config.toml
num_hidden_layers = 10
hidden_size = 320
num_attention_heads = 10
num_key_value_heads = 10
head_dim = 32
intermediate_size = 832
vocab_size = 16384
hidden_act = "swiglu"
norm = "rmsnorm"
norm_place = "pre"
norm_eps = 1e-06
positions = "rope"
rope_theta = 6170.0
rope_fraction = 1.0
qk_norm = false
attn_scale = 0.177
bias = "none"
tie_word_embeddings = false
parallel_block = false
init = "trunc"
init_std_qkv = 0.028
init_std_o = 0.0
init_std_up = 0.028
init_std_down = 0.0
optimizer = "adamw"
learning_rate = 0.000932
beta1 = 0.9
beta2 = 0.99
weight_decay = 0.066
lr_head = 0.00405
max_grad_norm = 1.0
warmup_steps = 566
schedule = "wsd"
decay_fraction = 0.334
decay_shape = "linear"
final_lr_fraction = 0.1
batch_tokens = 32768
max_seq_len = 2048
doc_mask = true
train_tokens = 318000000
max_steps = 9705
dataset = "wikipedia_en"
MLP neurons of a small language model. Each row is named by its layer, matrix (gate and up: input weights) and neuron, and shows model dimensions 16-143. Each number is 500 + 50 x the weight over its row's rms, rounded and kept within 0 to 999. Numbers have three digits each. A neuron's up and down rows have the sign that makes its largest values positive.
Before each neuron's rows, "fires on" lists the tokens most often at its 100 highest values on Wikipedia text that the model never trained on. A number after a token or word is its count.

fires on: "==" 56, "(" 16, "===" 13
L3.gate1:494463385486526520499501489557499486519562474532475465422472474482589597554511477478548382574565541548456572449470439454533526417371392505468484525514532456510524559543510494463425463534507452560523466530514504470559514563467435494470510494433573470526530413565447579458468592503542436442496554431444374472585447497622514473571459454580434435480490512500402462450449401539554475438493
L3.up1:509485498505447449424500554468506466535470480496524503496453490522537493452509608554457391587596511546449473459534463539546563484425438526454480442489585456465501496495529499472576507547445524527473586416486422512550443496516471513497398476595532550448489489620562478433476492627416479513394505555464465495410462482578471512451483508577475497437472467411490487516525453432492499570489

fires on: "Pr" 12, "l" 11, "Dr" 8, "r" 7, "pl" 6, "gr" 6
L6.gate809:540524486343604470560499462567505544499521371455478488407454557517477436555535414514556561514492529457561443526481463520507542479604566526539445509561566486469550509440460546531578479559504489496464494443513521536449503554559565537464466600452472498498571479540487521478440491509429481466570524508517499546425519602289485470494500490504473515436467436478564503530389526437501456472585
L6.up809:522499551552587488480540391509541464527509598592471525495465549503508542383463451522454604579441606524542472522474482599462557563482561479495424549507564445575492631513509482525475546450477505471587490480460394539456435487573513540394472456609463444437592582504439515535522503509436501584510619484552497547494563451497490571457495628460503537466464512452525528570465553465467531564500

fires on: "==" 26, "of " 22, "during " 5, "with " 5, "to " 5, "in " 4
L7.gate787:479493580505512437465460404475478460547503499533364451557506462490444550496471468580528493530530473465493545506594449450510548453464487502577484553473449414424459463457523484532508454502443424485537412549501555481492433493483535484427406610485480586457566427571478436579557500576493513516499492556504460426549525516576458544473501501395454393476429474491507588451544556462480480592534
L7.up787:491496551563507469605399465547504474524466479550446556511552478545470515540427540477449463475491490423523508495450520489474603569519493495543556562514416468512416448487536419580441389503479459464485535507464508483540519519527584484494511528461532464428538476508557502486496435504555468429504587518586403439414503515568376487511527463589493445498512444540463488490470506537618424439558

fires on: "on " 19, "-" 15, "–" 15, "July " 4
L7.gate817:524536419408480546511575458457477496500455480593411594533557471568519530585416465494411515570554508512506520460525392549534553404469468516490493497513520558478512505524614564484501547493478442511551512506441564533533545490537494567529454473485464581450470501451399511554511511467524530546481532479517504495517514500574502437383543477495478475553384477468425458512512505524487503455530
L7.up817:480454442479506497560535531430501480470434437471454421529515548478568471582443466486486473480603479532553534602513550554662528561454512523527498446541431519474438476521484498476469464486536520508464499455496468544415553505440538485501535515468547498491506532431448587626565500588529518502490443507525599511514482498511453430573497491516562539544545463523579484441527524567524410484472

fires on: "-" 34, "used " 12, "ret" 8, "based " 4
L3.gate149:412559469573422441534462495520566564466485507610557526517505495465506505531394518469506477435539474481543454430522509569433471535453384534520469467465579497434500572529575468460491466501443529545548461517514483443507552475422507568462500490544431446480549509519472584435533528522519534440555477366512493494405576545504529524462497399563537477534510529480540535417512497500465538556549
L3.up149:513485405566469514602491522466468460517441379480506468499540506405490465496478571487506561572403527578502581486520476495487529467409591497433496606511525442430424436443469494610395441404498482498486589539541568480539541561448444504574470491468491530535478477492520637494457454386446523531550465477528538531555461556484474397474509490502455544589513516508508506474505429513590577498568

fires on: "." 86, ". " 6
L7.gate169:490479431519500534444490552457367416570496416469483504520483569583408469417405454606500579492452512488484434478448499486558615426553524462510603616518514518481463488487538600439472498450489433502460507536541487652458536500544474450440458413472559564429491447545550443561414455537447489508400567455548536519532498567512498434470509566537532538505470484510463409499463501474471474547567
L7.up169:554545509474510439514416544500578522588488591495536542566505481464438522454482501539553518515501506623565446459561541518512456536443457546591582654487517392506582548569563562522452468463514532520474563503563495495488519521463411543509530435465557475477552450419534547444573492530372535494535595491565532462477654596498554396480571499575499480494538463608495571510503560398508546594453

fires on: "of " 23, ": " 21, "," 6, "(" 5
L7.gate129:444556597605547514477447515450560486441545525561551536603519591479467502512464454507494518529577500615505534530455444574483532521595477480564578502478499503564550447480476498548449529426538480457477440561500508552558461536558547505490638556504477458462547517498495539435592534469580520484440486477581508489483562486428573572469491490474609469533496539523455505458549505567378474482442
L7.up129:502476537509459469632491582533546552450448554616524481551638405486538512514420429602415465489420514472547468454568509569560557381580518529504472509468491553514510490576476584580458433472597517439472613471422459476497449482540501465505457489484576500440461527536603537469513488555511494417439565427553442447556462474490537434448490496479457519542517487512458523494511641537494482537472

fires on: "- " 33, "l" 9, "al" 7, "L" 6, "br" 5, "signed " 4
L6.gate621:496545549429511548535510546558556547594499467444433501535496508521505517469500435503414449529508529530460514459501609497531521436481440518522446531511516485486423506565550485489526484438563463579518490484435566501493452531497557494478452477546421494466454525566458566516441488428515540540513469584462474473445492474479509476492527393518571538459563417601433443528467463437468510481435
L6.up621:502468605643469546515554445467479489545423553438446605522457414506547517492505494484537492557489515496584509518569481516485459515540416487558477497449479512477426487503516501455516566451504500410428556488438589544469514439440391521403431493567522466517540439500535490510426457389501503508560392479510516526539477431522545494565540419506509584562504452528532467478456431473461441531439

fires on: "ed" 21, "e" 13, "et" 9, "at" 7, "3" 7, "am" 5
L7.gate47:534526575584598443440502461493446592507481507522513528603577425526538443521360483509501495476576506533526466464495437419496489440530447516474481638436530480535610579496453476521621459432451439475512490462534526492546488521568560445455408490437505530447546415507472585490504512447541540529509495458514389506565538524501552459422575480484439520481427437484526556437503543437568476455479
L7.up47:423469502518540533460488466579533515491428425595535628609532487431538547457413508534549440508502561560556538513583536541511553506476545494526444561562436433424445443481414516502388529513518477503471537539421425515498442395499457494449486497509486646508604537599570426492502437487460498461488455499485559514549433485508548476476489425456503421574444582431441500492547522414481530516567

fires on: "| " 29, ") " 22, "al" 10, "0" 8, ", " 4
L6.gate94:448453517433518517509331451488532588408545546521486576560537540478512457518535554502502541480531515541502513520505532489468530455508569506498534588497537571486556465575563582500494529404493453571570501555592489523408467486509547605426522437463493502466450524450507567508534442529601551549370423479500534477513584479459580463432503468557570524581470480515447551520469590530470529490458
L6.up94:392518398434491516508442493514536412452444480532484486564502496439507498556573544549445513497462524556448507571459551482502460555489414477417433486495621514452492451461501540499440567407570536434447543514546473495560536471483395543406546493507492507521473549487513510460474518445475440568457476432436538530473467460442599565503520457505604539631460535445492529551582470494544507437419

fires on: "| " 41, "und" 17, "un" 9, "aw" 5
L6.gate361:490481471483451512488461514539474537436591503420438541493479510468514471504582532514500541470491558503474501614436492476518502449631570515452568491490440490524548512498567487549546456567526462606511417392501511382518483421508460564491586522461482485530479461493543500455530448467443539498545373484563451464473575572519501483422488531463577483531531568456392510550508450510439450489512
L6.up361:515494513448564463536500533504500529603476589489598484531453435481589472398472437593495456443512551431426556455551455492506478516543535512528508497486524445578522564534483525533536517499531466408564566529459435582515494484536527546556468582492494447420473507560550415537504459482454506505527461471553445509511561488611537572504409487586499418436353464432438506528461471438588455486534

fires on: "==" 50, "grew " 6, "failed " 5, "appeared " 5, "lost " 4
L3.gate312:531458530421475444491485511512508568500491347525453478448518446492390440506398497547560476543497525493449479451502488440511546477499548559522536512515477466411456530447497550522464489456448453481403564421522592547504458535446445433548518513477506544487503462534490424521610484563499557497519453467439485491502457521497572544495524536527397509461578417553422465454463449539615419587486
L3.up312:522470525460590533596398475528522518500565425486446440406447555493541512507382450540532557582561501501499532610470498582409435503490528483571435527484505541481537616479503567558510416473431580468513492468549550493507446551501473505470551529549535556493388440501497473529516548465463460474616514446519491534546548471567548531533443577524482386521525518481518453513532483513471392534499

fires on: "or" 16, "tri" 10, "r" 8, "year" 6, "time " 6, "an" 5
L6.gate647:444387538555518442422488428483552442530514562531612549513491494461487474522432502471442557538505523545474440568472557519460470534522526490488573548511528529474497455536535556500485543495544402517443566520501507441492580427407473526474522494478515460502483472424498562618603521464535571600433515504496394544511515494557484599463589524525513575612458519468448560485407501440504451473540
L6.up647:390579535520429495512502434547512485469511516560546558394524602488422504413469503501485499444528501506457470477484420557487559406487403523426534538424510498506578448400578553562503586474589550590528498515518615458425401538486450532541478487556546578494473511465545464504563533472518553466593560584495543411481460618492505567501488512509468505476504474580499527551488498478377519483503

fires on: "'" 37, "of " 13, "-" 8, "–" 5, "[" 5
L6.gate87:468554539489490453500434453517554547376556518499425463573500557482497496620438449504419526429491504509413491466442502459511518427448444488397506473502478630495568527511522526499557449469452449498516594580522393427475462503530583591474478444436382448448452469475522431516447522514489577508438501474543461466379542481557494449498491517541411453521581511553406499522465547587461422473489
L6.up87:433493474504514481485448511466502457431478407518474462556418560476568550556452515522536493475498534484488562505545417524501610415507568492446455482516385589450500538604493516522432511525460529411556467521494427547517506436513507539508417472432493489481444415472614503426497439483565496440480521505598528515467543478544518489512556537568502497461401519481491557482562511529426517435447

fires on: ": " 29, "| " 24, "°" 13, ", " 8, "9" 4
L6.gate185:454498563625480510509522475503475594516465494566524554531537480478530494465494509557427604513568531522582419501514370564519427527498466523441579509443470487508593460561516554592494534511433461498522458510459458465464531507460443551484530577487500552499435495385442519467491461538469527539494465441527538429519546510458448571355524494545401541622445465572413554481538491511530521494457
L6.up185:559513485492586485471514528545484469529451488534527525559545456450530534480503540540485506462671542549502483461517446507506476590485447458515510440507472440412542430551446485512522538529462541485499514472528510549492485475512485553537462582526506533509466481478536574487510516444440418465481492390516560478475494439376491473544469470543522507484471526499389496526558452591453545497447

fires on: "at " 35, "the " 21, "from " 7, ": " 5, "of " 4
L7.gate756:491565447511516578536471539401520511411528632408465498515492578516557510497578483487475449488552510507545553515480424544451444509565481515504495478434538514563595545484487440530571586431538420497539539510488387485423533505451531573532611430483546437451516535422592503447518404536433570508451525572539513527458550444471518542487447484509478472552543536518538592455522532505435546419499
L7.up756:523523542489579521550473536569472463459551506519466470396416541545512525506571556476481509431493586585538485592503473530505523482618535486578445479506524452588493573496463443521500587537535507514521442513434429541530504561508540541499576539494633583393556486418542465510474369525396537440451520404583476490493559469508488367475593450505539540469406479559488495539484515532446429488467

fires on: "\n\n" 61, "mo" 6, "town " 4
L7.gate385:583511507491528433518480586507498463516591659578407473552490485485441510553422410472507483558416487653579379454591530447423513638453491523598477476507472481479490572449483519520451504589389517476533532536494546481458500527519511405441536497546538464485485459509547426497505504575487583428483506602450527569496557566590566570475456448505435499438532460514475604464513502529519467444445
L7.up385:522489539528481483551462477546492461591502548487557546632486422516524436481491495515446387544431567517522471505484474583614473495404495546632587521496485524517458471535565494531430508420457526400484592506448530507443439491549456571484490566474516452564500473507588533541548437517410472477424535578566556481414511515515550486505506414520493420540493463504546584416470491548490475548414

fires on: "on " 20, "at " 18, "in " 15, "as " 6
L6.gate352:587415560479488502535557489492388458659447464537408489563508423456499513484480509494545512438512544446457520560529516435550378489448586502544526547434468422468428553564498538536551461401479470516499470430481452530487510497475530575366438494483510479486463515473480516493452524570478446512479557566435460550494475462541424498510444490495384528500537579497504564472449469506523598490522
L6.up352:480444507536500493491540405506437442455513420493501544508608398578520561500483497519567493464486608468562479466489560480584462435496529480478541428499440520483451405480490536477523481504502461453442509476451556578535536512469463384476506487539475474448463540402497546499454491515431513405516499472466497478545458508528465419564438365506508428605608540430471441518457466337406588374445

fires on: "of " 22, "ch" 14, "k" 13, "v" 7
L7.gate212:519484512602548530500591496539490492574444477456348583628523514489418434448483540498398534560524469482519469414533586409516538585548499513562501417511534545455502475537519542453478534514458474458544490533514549475489507567572549476508501428537471461500507471512429386474480464547510472571493589519506461447434566499560514548507504513470365610502471523514493545456503595508452534474529
L7.up212:513563524500419480504420458541426439397509577436465531507336474515479499464508507494449504545464411559501588526591444462549463410478502477495488564471415535433451520531477465490389492474465527505539530523532512427497510513472532518473483500432626423585548570489433565469535431472539520484512548499511556466467552475473457514522487510527475501513545519593523603563467512531558603491399

fires on: "," 32, "\n\n" 19, "." 15, "/" 12, "-" 7, ": " 7
L3.gate359:431481563524507416515440603513503528457422485474522488523456561474570479516461471560477479401570491536471472531512420467433513422576522557476550480434450441461552490497533457396517516492589496443519474463543509512472493479489595512443574501489593474502479416428512497545530496555527588533494486463472500450417568449502542585494501431533546402446534449541515530431436529588434502475477
L3.up359:459437584421438376493465574453537478500465563542458462562477527483495436482442397462422393501498507519505532511516441403548559459524457484513584463493549399451426540491559452477455538458491464397491513513517513527484499485490604469567534479498519566519486376556523532540502484499516542539450540511485502461519574524479457552457510467479487505463482482578505479435528496542490395526473

fires on: " " 21, "d" 21, "th " 12, "as " 6, "st " 5, "out" 4
L6.gate471:543566550496492453542674506503463518639575596556445467498445505436491461446523508535439472549539522540474454553511405478491479573532609535566436492474518521449436517501468471550585451495493452558491446482514516435533527443577524512471509461452472414536469476560474537559348480457583447544512427529429514510455507569385471527455485514464505546506513447435477549502464444456589437549520
L6.up471:531548509509551533473521524532461564509430523590494450487498467439571541545455477475495517591472533474503497508501476469412487474455524501479479511466484458540518481534509415549551510497493451531504493499532502465490578463498534577483508422492517414434460573484551426479577479480449540490557437583466507493464516577561399457483589446452409508476542436486471444454529477556505509478515

fires on: "th" 26, "r" 13, "f" 9, "other " 7, ". " 5
L6.gate164:536513405479460498538448471427446576506477579526451522539534466510545452472513409472537498488456498529541500422435473529483584503518446546503499487512496503596498538530473456507487463520441518595518575490541430603485513563593441517462587512436545516482485461431458528465538451541449502502479538527427508528474445560474537568556562489533428561470548584388520581547519562453491408485444
L6.up164:488420528471400465505457402530497444525565487574528418483502380532545467437540557445514411502592559479513543477480541566536494572527582546522495468498449532582494499450559423444493396588500504484426494428649557470609510457493525512504518550498478407503416548465587500550539523520513469438522540541566431526541518388414536502505497461473496526516505441509441562424487543417455542538519

fires on: "==" 100
L6.gate68:543481565528463458473488468490585418557537541541437513447592474468467607561465489559575510513553459512496539448474499450438437532480537485555527560553579477499568529496520596606470555550506448500459537442518496507485442508569508403490471503515520505487364463537516424595442508623480538483486458572525462366510512501488498580547591507490454467468561485520530587543384597513521458494512
L6.up68:408481567490532515491464461534517609534608518518432467464501490562457526486408465506426518512539464482511534452553526506423459427466543527506502472456524545508560456541488556547457498472487450550547464490475507449471480420496491569443501589434596592471501450424569504409564460572507521562465430627514498415540523450469545527495470450546580437486473536487399502532443471524502426558470

fires on: ". " 74, "\n\n" 21
L7.gate66:478540483500511403397439464565502433489601517525412597470491513513431502450473507544488469488422613489454472521476490499512535539479413530459595500542567521454454560415542501538479396476440454456472461512503554484502511398439503520412556524503489507460484474529484529441633506622395457537490491580508525515500465519499517558399464538463443526457486470466553462470427462457493446554467
L7.up66:509506481498518486510470419412569491439500525515429484566505543401467487439456567527401487494460482526507520425474460541544431539494382515557532528484585448546474547480523577600508468525378407524454539443513483541537539490520459490473499432538465531569418405487547486490570391591453574546469492436558537483523582496564511444466573598490481524494399553540474530426514644604489446507437

fires on: "==" 37, "of " 11, "===" 10
L7.gate392:544496508472556452413427476403556475420503475489527478501464457446473461607467505542511504433538543552549555505496490403524561386454459506556447533501523538516576552412449430465537498571459513421390441539528509565494546562525514443479473499474544546442615443562531518524453452528516464548471584462526403469520477515466489481494511489482490540496523629581469549535489538472417437471550
L7.up392:538575499489515541478557353483556562493604445532484509450524486400452502498465457416428547436456519431542496487556511405646462543462567522424410438476481435586549497458454498585454464506422515403540435443464367463534431450430477509504463466412551505563438431492514443582520500514465415560522553575517431450490485472489439451502445497388426496388470565460527537505449497536483533462538

fires on: "is " 23, "of " 16, "as " 13, "was " 12, ": " 5
L7.gate418:552530556568649496506452560506508491499527514504451557479539559427491589464496486499558595425620584539455457442625433497502484525506489454545491600502557412462558531467609509530513525538502485547478488442536497474543543440595540434399500477496464573498385476506529478539512417482518520494544372407640402505426508582573529505422490533483406426492468431488496566552444551455560470516475
L7.up418:483490525618562442513532381452500490529459532541471490429524478433480545561565477609505515489511465515477514565558555526554447543508435491436491566528479510413607426451571492443447495446644498534391592541550465401495537397383536601531540496478541497533541509569535481496494475493522487492498480409440557485470554434550497593494521518495538494585499594553502507496503533486579524444471

fires on: "Liberal " 13, "Sport " 12, "Motorsports " 11, "Labour " 10, "Ar" 8, "goals " 6
L3.gate508:549509555538488448529462542510445509500452500518481483499413460472495470565498467442566573533484439453424431514438493553528505593626604541431465583463522589490561592481432558501491483553545504453637550421476554514526474555545388516502482547449624544468461446467423486557515394408483577566466472452512456611436518472471500524466511549476502630495445601464456440387478475543563522536539
L3.up508:470508471536452509476548446493418505526445536586464514600554473509462520495513472470503463442490402476482464474480492493489507470487567468381497540462458597459590475554461539483504489482493547511520550480509508487632575361596511491488499503444529539501446500482473484529518319439511587513488447543611503613520480491595428458494544565527519522470500517472555399512604457486594499572482

fires on: "==" 49, "===" 18, "list" 6
L6.gate605:465518499530532450483522364557501531512511530538463554499516492439413520478487606549459458486569488413479491377482523428537563545526545502434522553510518425516529466614523513510517497467472502413359463566572544459555455492511530509462456448462463465533565460523512495616511441509452548477501493533574424473502497541566438541506488474428367542368454533489473480450509583543434478526543
L6.up605:511424494495527423448592495512525547494636598550507498490503492543450548536541472506459486485559561516537480465496574455549547477467513478467361524515457548498513486597503476520521490563485492490503538483549520606499431502504481511543571501477451517544513470417557503536497483516429525503518495464472480432515467480400560543469420486573598546423443574562386489499470459402389507551488

fires on: ". " 51, "\n" 14, "\n\n" 13, ".\" " 11, "\". " 7
L6.gate737:517501581531544461495446435458468431524485470498523538515473489515406543513429468470527499469502535443491518509527529471480506536504469480553554482527639491428417403442605501512489483473522506527449485488507610576561536498497454443493450539470523484458460449500525528500522472562432460533417553513475517456426470539506583457459537428557543515482499431442446471452505470501537558477423
L6.up737:549555511499508585500462519400485545495486610479482484569474633573442506556336392601442517479449471530505428395512445563464502510509389540521528567484596494445537520426480527563535586443460459544576472489480538505415530486449504500480451455502465590502548420527455456516578418544512511590460497457576530508426575568571541505477446459552465513471416500556455521461509487461536412432522

fires on: ": " 22, "v" 13, "g" 12, "(" 9, "c" 7, "£" 6
L7.gate687:431353594534565493445527523525542539544451527477568485530566584555463347496448448552490513577536508518495514500457482448578499547535560513483468454504471521578538413463458534547453466507585461485469517491447477466532495530585515549437573484492558406536506523510496539435487429486603521527514458509480593439548543429532585526509529591528498528542483540496503474396510520618459430492501
L7.up687:528529499526542529424452531486543545449442555555535517519482521449395432527396510555489575441490476535441477511486428522561539463598468471467461460475490493555518421447514502601462487523566430481462568512414455468407571551435458506610553395516469432510467553458457513539453417361474537381464471565523524483470535502484456542454473480566565554576492462465489524430505576478502484501414

fires on: "– " 21, "on " 19, "On " 15, ": " 13, "of " 8, "to " 6
L7.gate693:597466521542524482444587487528485552432461516457492477471523533530549592522554572487561518590502523457525510399451533510436466449492477482542553519480527560393515529535590551569616462471552418518487531509505510483468541521510609495472503562500409467461462524511490477374450457495510527582458486573548501429492511510553512532443496456492462557417526572489447497500380496615532515548562
L7.up693:513550416520431561517592505393506361466387520467471436555532469516588572465580525441519452558515567502524523507596614542475480582440525410552522537509500605417493460465482555499506477391549527440527466457539477493588443540493573458603470571477413496484483422455458584489443517443519395469469514559508588549492496497533551527531425447549500426446454584427515509454497506581514493449515

fires on: "of " 61
L6.gate155:590439523464517570452509468499530538493457579495463543496547496468409493436533489614552483466470602487528640484515513473557522499435519482503521550479629476513562453495568460497471505485477470478483432484498556502468438470545510427406497393521554592468510525584554483568522568552439571609468508670581489485546470490527446528492541454490438482568575460475457551495507520444520539492491
L6.up155:452494598565475508435502451585528531523396555511424557497573459436556517535505508467543566487533461419571477449480564464570414490514602556443544458509468536516455463483481458521495449535579504442577536541530521455525588460412512472479490597499595483498585587535519507499519488492501430470569540582475484454468446478501612530534567403432464511503526478520508559465433450466418392486538

fires on: "- " 98
L3.gate145:514502499517536406433511520442539481585509513416395549525535483424472480563556466557421473548524510534483496476421557490412448543531486471509518529522468478471473511419525501566468460403569457584488517410462442429556501495511533452428495507560528481421460494606468479462396511440538485421475539475491384553508504409490577441463565539493576465563483472469438459551528510455471515540481
L3.up145:477406451506518540488455543459494486463542510497482500457463468476498471481526426574486483569483486500532460439513606527450442585549435483494516360479391514562427582487461460615503535411514500579493471457475442478509497529479457519411437398579444536464499473490514436540538505625487595406503474517462458440547436552514481472564481513486464552386507470465574485479503633485593501520552

fires on: "s " 15, "ann" 9, "(" 8, "- " 7, "school " 7, "us" 6
L7.gate667:524387510480452425410520560478456573470504558554535523369492460553565409452506571503517468537498514536529425527482515491507520445473499510480541573455534474438503561468459462580519534434491474490516518517568515557489642478493430426480492540471465540482443463571553560483574465557502520611527570498504529527469552414412505412463568462453524513408475497637542510543412472485508528533527
L7.up667:465560469453548562517500390464519447531497489363520638562507475541571474555526473460481468587425533467572458498506420506495550534512400531579552506516453395484486533548529534485604568411512566427554495491491517539501576491537575415477550526433546499476532440561431517581520525486499503454462489438520490523440531523469517519548473501550579418508485418459555449541494428394599479577485

fires on: "===" 59, "- " 37
L3.gate545:390583455513520452476425471453504471531516599520433529443479384410381587410473473585432494557590499539439502392474509466485477532503410444519484451507445537533447508518497509584424483487517396483462546525393517488551448458439452423543435444532482529491488515578458471521483556518533488474458478520566423537565459485483604456492536416529515544478410526475398517496538438453530470488486
L3.up545:527471474500471522409463461458477424505433548438466511450437532474484551502495536502522525456478512454576477487654571574569405528541470494490519444545477475454509461495420490531497506497408514531445453509522445520497519485541494581533497514511435527489561412568567426537476420494499558504481407608531475441509561507536531438517516482512555539498453533475470521566495553423548491521523

fires on: "–" 16, "school " 12, "B" 10, "U" 8, "- " 7, "school" 7
L3.gate345:488473557523519401485595603542424478528545449481489556523461445476548520434503506509437573563511504577527465566513503543511521458518518470579421465495495547388482522435455464398502506467443491480449511477568545574542482518525422552485508482547458576471460468586485479492531439443505520514542517500544468542505525501492490455512525575500475578488593404522500524538469407472523486514488
L3.up345:442634544445505693556468529518433607465647586421464555430505507589536531563513473531513587480513471444516508484554491459531445509533535523551504498463516454528534484469492568458474438515513548400463465565531496445523513571532633511479512472451488498517465449565460466486487571507465485544404410545545477559457598454590455505494507469553455492621505501498543531444479548495477452561424

fires on: ", " 40, "ic" 7, "ow" 5, "th" 4
L7.gate137:445440529477415367505454560503447491511670504467468510489473569563474511552454439502503531443595507599441445405444544551443539413477486474459530573459517547444523474400398485496485458454507416497492501424509501454496389504523443458467518506494514557485429492569607559460484464463467562553461463503576575498573488541515482483486455439443506587447490497502529456488515496562493499549566
L7.up137:473546470458458481462479429529501467562573487532497576505521492472513495562510443499475443454530460486469449391429514478468522460497538465523506524482540493486481493511502480529534478462549410569538438561505475438452362522572509559439454493476474432529482497539502536502494549500416600536552521477538567522437343432448594566481463572474436460402497437461559550425471414517580479570556

fires on: ". " 47, "3" 5, "E" 4
L6.gate301:493383467485548467505447502439367527543560558448463468441417439568536404456509473505428451519492521494546476460461516516513517495528522524535558556481493448526481564476477595520549398525444437506508496507460573503588598582685441430420556519518580467491472455588481401465457525403429506528409531485571445545436533544413478554476538485565523499450501513459472460413495548519520474583423
L6.up301:469563425554501503515502520486448512431431467579448570545579451404496554474496507491606420525532509452438536480582594556458502519547546545447491498519486481520421513484547563541492473479598460487545487464484503467566575535433471502542485563485455521556546575516504504551586471492473433465488523455504508435469510500612412515514447488531462572493489523494463421491545482470548437455606

fires on: "in " 20, "is " 13, "by " 10, "at " 8, "on " 6, "to " 6
L6.gate260:523441574565434430541484442404477467543548559539428564505566456559540410532435429471531652586516525467446493528528430407464499603536565522444546549472510489440464576507459555573526447499482429556449464520508488591539618546539581476491528538475513422421522525460483519500460439565506507525489555472494428510553438521539529518397517518561471499482561470474482498432439532427538540460482
L6.up260:544579569501462488451466404410445496532536582548412543555502495552520512444453496561515507514505479482411528522502450472547407568467576478392508504480551499504483504482555455592612478487452362549502511455531391469515557527563529472458563601510438389455485571436574597505522445539531482521472406504493439505517449492532529534453571455576381609515531529483453471436465470513563465503480

fires on: ": " 38, "| " 18, ") " 13, "at " 5
L7.gate605:503416635506456486548376523485519546460545501433538516531581504556396459560466587510486481492528539526543483486471465434485494447559527535480481523467521455427540540472464588456510578391576537506466517559512539506519509517440474567432553505520552558460522584462587545521556510463557521543508492455441509510531482476470543646462429480453511476511622470601362497425474541664514474479511
L7.up605:521588436558503492468560502460545473452454500493458481525528474384527509568492546519440541501430553498500583539487406516411511511516379522477489502486542498511568462509582526548518639449532483482437536504487463494529492455511427541506455405524508504492367520414479507507622410508427564457385592594504509458510536464563490522464464505446491493512435483418428476535521431525476447633480

fires on: ": " 23, "of " 14, "his " 9, "two " 6, "a " 6, "had " 4
L7.gate679:433458542482410505447486450547439551492552526469479512574427491588547478488477534469452482444506589544493561524515480465515542496485546470612532507479454517396505439524455535531555429500492454600437526529509488548459606583576513518440530555501516523441435439485521492399511586484591489516506449494571507458509468526452438547481515543488470505514507481458471584499495511512465442411485
L7.up679:402467463560512565490558440574520435478481549496519445563414478554539567490521552522446404471562443502416514462443514458521491581462476500515477454533539502529541517411492502445421488414575509549493523539509563519569571478471525511468488460507412597501499512469516604417499541500565401447531532564477576409541376488507443480572551491453432489554537546530504578500497471585377438413425

fires on: ". " 16, "l" 16, "–" 11, "-" 8, "." 7
L7.gate456:379462500514514490558555518470488506444508562552434529471509593506552465441461414503501597529554457526478488455420500591465477528462593572481490494456521485464473461450565578589419570504559466490487582529404486425494504517422546489465523448408400524478522492472506554459519502591523506475477410555445548551552393404563446407489512508454512488518561530512403471591520506534592470472489
L7.up456:466507462593562572546575497477531543499493520486494474456525517459446543549526456476508493465582471401455577557578618474561632559490519527604525488526512484543456513507556515394482474448541518502479603522478512478480528546456559470459501508494457386461495470524446620455581524497527457459425415549455571554552550446476533456502404496535494446497483487515485483448535458450533514572427

fires on: "===" 24, "==" 18, "Gul" 12, "co" 6, "oc" 5, "Camb" 4
L3.gate823:459466495582483522515491403523493476564508502423386494578523563512622546544420485504480442423366504498437487438561483439477356561523418493560532465517493546468451493493586473507434490542511410499444459507493525547469419478511493475484527516518478504525476534445428545599465564563522466539561498554456481562575591542560409530451576460496452438454521474487530495458439476468525464581480
L3.up823:525594497365534451453488469510489512566459466481493443389455432499590489476484504469424432505517475521477662409519494571560374489462440489487502474503605587513423498523459497526493485484482469536436519535470534574550435467499484482461453566490572529529602533440483466498496459576438448574568485565611467582479442522572438537517414443520526429433570472570505558411398455475499479515594

fires on: "an" 12, "n" 12, "d" 11, "or" 10, "Al" 6, "st" 4
L6.gate646:457377533593437405443474550426578625466416515464500533517522555470507511491417511528499528524506408477504514522543552572473518477583489509488473452484554538499489422441505521450531499521527464441556467556429545528459529440468474508549518499573448512421476423486470440506591405453513580687448463480425558393559511542495541561510468456466501484460505512549471434520453509502476454464529
L6.up646:500550407462460517463446402576450538563549521447548526528541466501474429542472471490467497559490497539395456568506536396514480525515564467490640497488497576453496465476558473483539557502595488506497474519546502526408502467465429517520508461450426539549435515548593522502466645540564534605584501530460522533586393460490530462544476578521475540463556466532493516530392551451500560507487

fires on: "\n" 56, "\n\n" 32, "the " 5
L7.gate100:518540461494536454562509473536435495636491509563504541526457580500545488486476521510436532457486496473457530487526482515509471497544478479456553603486532425493500440449564470544536499460485464442498493511488443456421435424593562625444554483497441428514529395436552496461497459563454492557467430422523493500562514624519457590456471500452392505515460475522517540476475487510492470538575
L7.up100:434465528463447549470568538453520493455525517442469509480538505562510486556442532513502457413454511501544427550435452376515596468540517480489555562500551412463462537457589458519556444576501459419455497484545561528516562477527482469577486495420499531443475453570506496609558479587455554515515515466478502514585560534491515486509509534576483546484457492494413446454513557517479378608511